From a checkpoint of a small transformer trained on Wikipedia.
Size: 14 layers, width 640, 10 heads of 64, MLP 1280 GELU, vocabulary 8281, 51.3M parameters.
Training: a variant of Muon for these matrices, 1261M tokens.
MLP neurons of a small language model. Each row is named by its layer, matrix (up: input weights) and neuron, and shows model dimensions 0-212. Each number is 128 + 32 x the weight over its row's rms, rounded and kept within 0 to 255. Numbers have three digits each.
After each neuron's rows is what it responds to, as a language model described it from the Wikipedia text at the highest values.

L11.up523:138127091097108120101134159181110100138119149114145063148213120078119131117174113121092104157141090110098076176068128070095119152121145094080114155166099122129117090102068142106126113115222070088160102097108161137152086096106076180100107115107159123154166153223162099129185083154170144127106118085116125173131139153143170154091120152167167157123111130111132165126169120146081148110098134117137086127160112079082146146117074107107149172104138175159089179178141107114092068152198169094169135101089157102121228128118130060084093129154101106117079085135099162191131118180204090096097070162138154111148177103127207106137110116108130113107094111
Responds to: Main verbs or their objects in narrative prose, often split mid-word, right before a to/in/by complement: obliged Manuel to, instruct the audience to, was born in; also table cell separators.

L10.up723:074087173095197122146094075132102159177113154142131109144182089146137150117116152203134129073113090131242173109135166125116127135110118147111139156156112167181145142169046088166099131122170100117086099102133033176158121122159086158121110098071125152154151071154111117102163150000150130145116121207157146138185113115140161121140100056107086174173091107127114124145169153064122177140131107133103167110132106093117125177111067160124121106099049112133145141115144156100093104157052057159117108143061080117118121088125133099195178152126112151144129091168129137091168090154084108066142146079114085120179153103081128108145075155167128178090150119
Responds to: Partial UTF-8 byte tokens of non-ASCII characters, such as CJK characters in Chinese or Japanese names and titles and diacritic letters like ș, ğ, Š, ñ, or Greek.

L6.up999:075097089101116108139092180167093140130188131130139104152154096150162089158086127182096101104118070150083162103101119112135188114108116169101116109114118152117105164129129109086111130087116129119128111087147192099109097106093097126070159202106128183099201147143146105173149113136163110157118135077151159122143140136094184078107113089126114138163130115094144120094167129117183089103138124136161107094099140130114092103121096077122146178156146130088117105129126162137070137106126085168154122181111122085184160102160139104082119179126163159131155140171162120139166120113210117105107154062142108160139133118149108134133163114124150134140138130
Responds to: Two groups: singular determiners right before a noun (one, a, each, this, that, another) and early word pieces in foreign names (Y-i, Y-ang, Ouag-ad-ougou).

L6.up7:131140133108098124199107109148133056142070177163184115116097097126175158154124114176152135140108108155116075185118165119078190119122128211100150134113172097128141146062092129122110154123154133155141133139125116159130119131118099173153125116131072140153111091144128151181160115156194096150073208110118155157151104122121112119101151132158129152127135144095103133136074120180158149086077110154103135150138152120144104099138132151121099140067198105167163148152148067093161157118153135163112115135153120129096148162128100111170147129037116058145173100107087096149130092129105142170106134086156167155125125110127136164144150160142098102114142118
Responds to: Final word pieces that finish a split verb, often merged with a following "the", as in coll-ide, viol-ated the, join-ing the.

L10.up1138:125088069112142116097070121254115128130150131155141110114137153186112147079174122125100120133142151186119080143070145135099089164135142119090147156101173127156077167120092149138041124127140139118151092139079207165098165128134094158161148110121089077144176077107099081151167114167134134141179132100101092131157120163133128127158101139150067140115112139088095094120128135170117145160140040117133091170138143137120149196131116103139144173106094153181110126094096140163184053069089158106133062074053170085186162176091126134142076155096162153179161073105076165198100169139140067167156088086110090180179157133110096125127129145105163110147067126
Responds to: Verbs or verb word-pieces right after "to" or a subject, often split mid-word, such as rec|re|ate, vet|o, launch, join.

L10.up376:125116102179156068124179129159129167106138119166097125121161144126123123156131056103138141085123157184082110146114116148129148116142118093118106140135102142160132088142095126068167123132114126124128096130188086084067164118155150143121116069120173107137128199155135165093118108104027083161116103151088107147100154112125112094098157155141123190159152142158112113110136125107210094097163133187139126135113152142145143136180124140132170075172107135160089145162087175116090169138181137108195166154144074103096109148122129120082095110110152117163136138122077070150168136145115149136118048040171120117138110106134120183098149118092103067175125179
Responds to: Non-final pieces of rare words split into several tokens, as in neutroph-il-s, var-ie-gate and osteop-or-osis, plus some standalone "an" before a noun.

L11.up870:122103139115217115147110086103149134088108096154152145062161153123102170106090191074143117110091119113088105108123185081123119110063099130175118172131098116133095143137068130217164086079158109141107139116095139160129166123162158130152154100068110125102116139087129161136098089124200098160174124139142152054115117050137143137189092149079113125112149122115127126108133138101123111117104090180079106186143140140123155070098132120117102119160150091080063146135139140114129144074126122114138165162135099101170126133081104153163119103108135114134142152189130162192142140118153095130067147096196146165140112091149066140133141144111147158128129108
Responds to: Word pieces at the start or inside foreign personal and place names, often a capital K, such as K of Krzysztof, zh in Nadezhda, er in Galerius; sometimes ordinary words (ranchers, ionosphere).

L6.up1010:124151131158136180119154114124171133182121182077128180115155113106169067116146172148148137171140139142136069136141133137114151119118133125113079172122154077073080153164143107116132077092107137179184145087131139183107139181209169115090144116118129148168108106154130105106134115133095081125093103152165153114091076125106170099090160129089160153157089117145101095064083079094123126114119143074190133089121107116144077153112063073163149082130137137131117133157118093108112107149166074128100126157125121162172160086117111138152093056151145147139095110191062168136142106167159162175193126104126143141104154129117110121111123109140118139170117156
Responds to: Short vowel-led fragments in the middle of split words, mostly foreign names and rare terms, such as Nieders-ach-sen, abs-or-ption, Dubr-av-a.

L6.up867:076042123159103128142143170140095143122118114097179085121153111123112160079101115158147162131151085165140106104077125124058123131191114130060124101108122127120190121162151121185153139190133203099093141134150075118104152129148097172114121132162087130163178092111125098131109138071104152128086111170117175101153081141165141120116063109132099167103156113160113146153065125138117133123106104136172108155134120131144098157127100146121109178104168082036132064141139111121143136102089073155100144082127086142151121144100139161098096106172167146116112197127099080162110115123104113139107111089082148158157085080112165143111099081159213160116092114
Responds to: Byte pieces of Chinese/Japanese characters inside parenthesized names (鈴木 真, 张…珍, 新警察故); also " in" and spaces before numbers.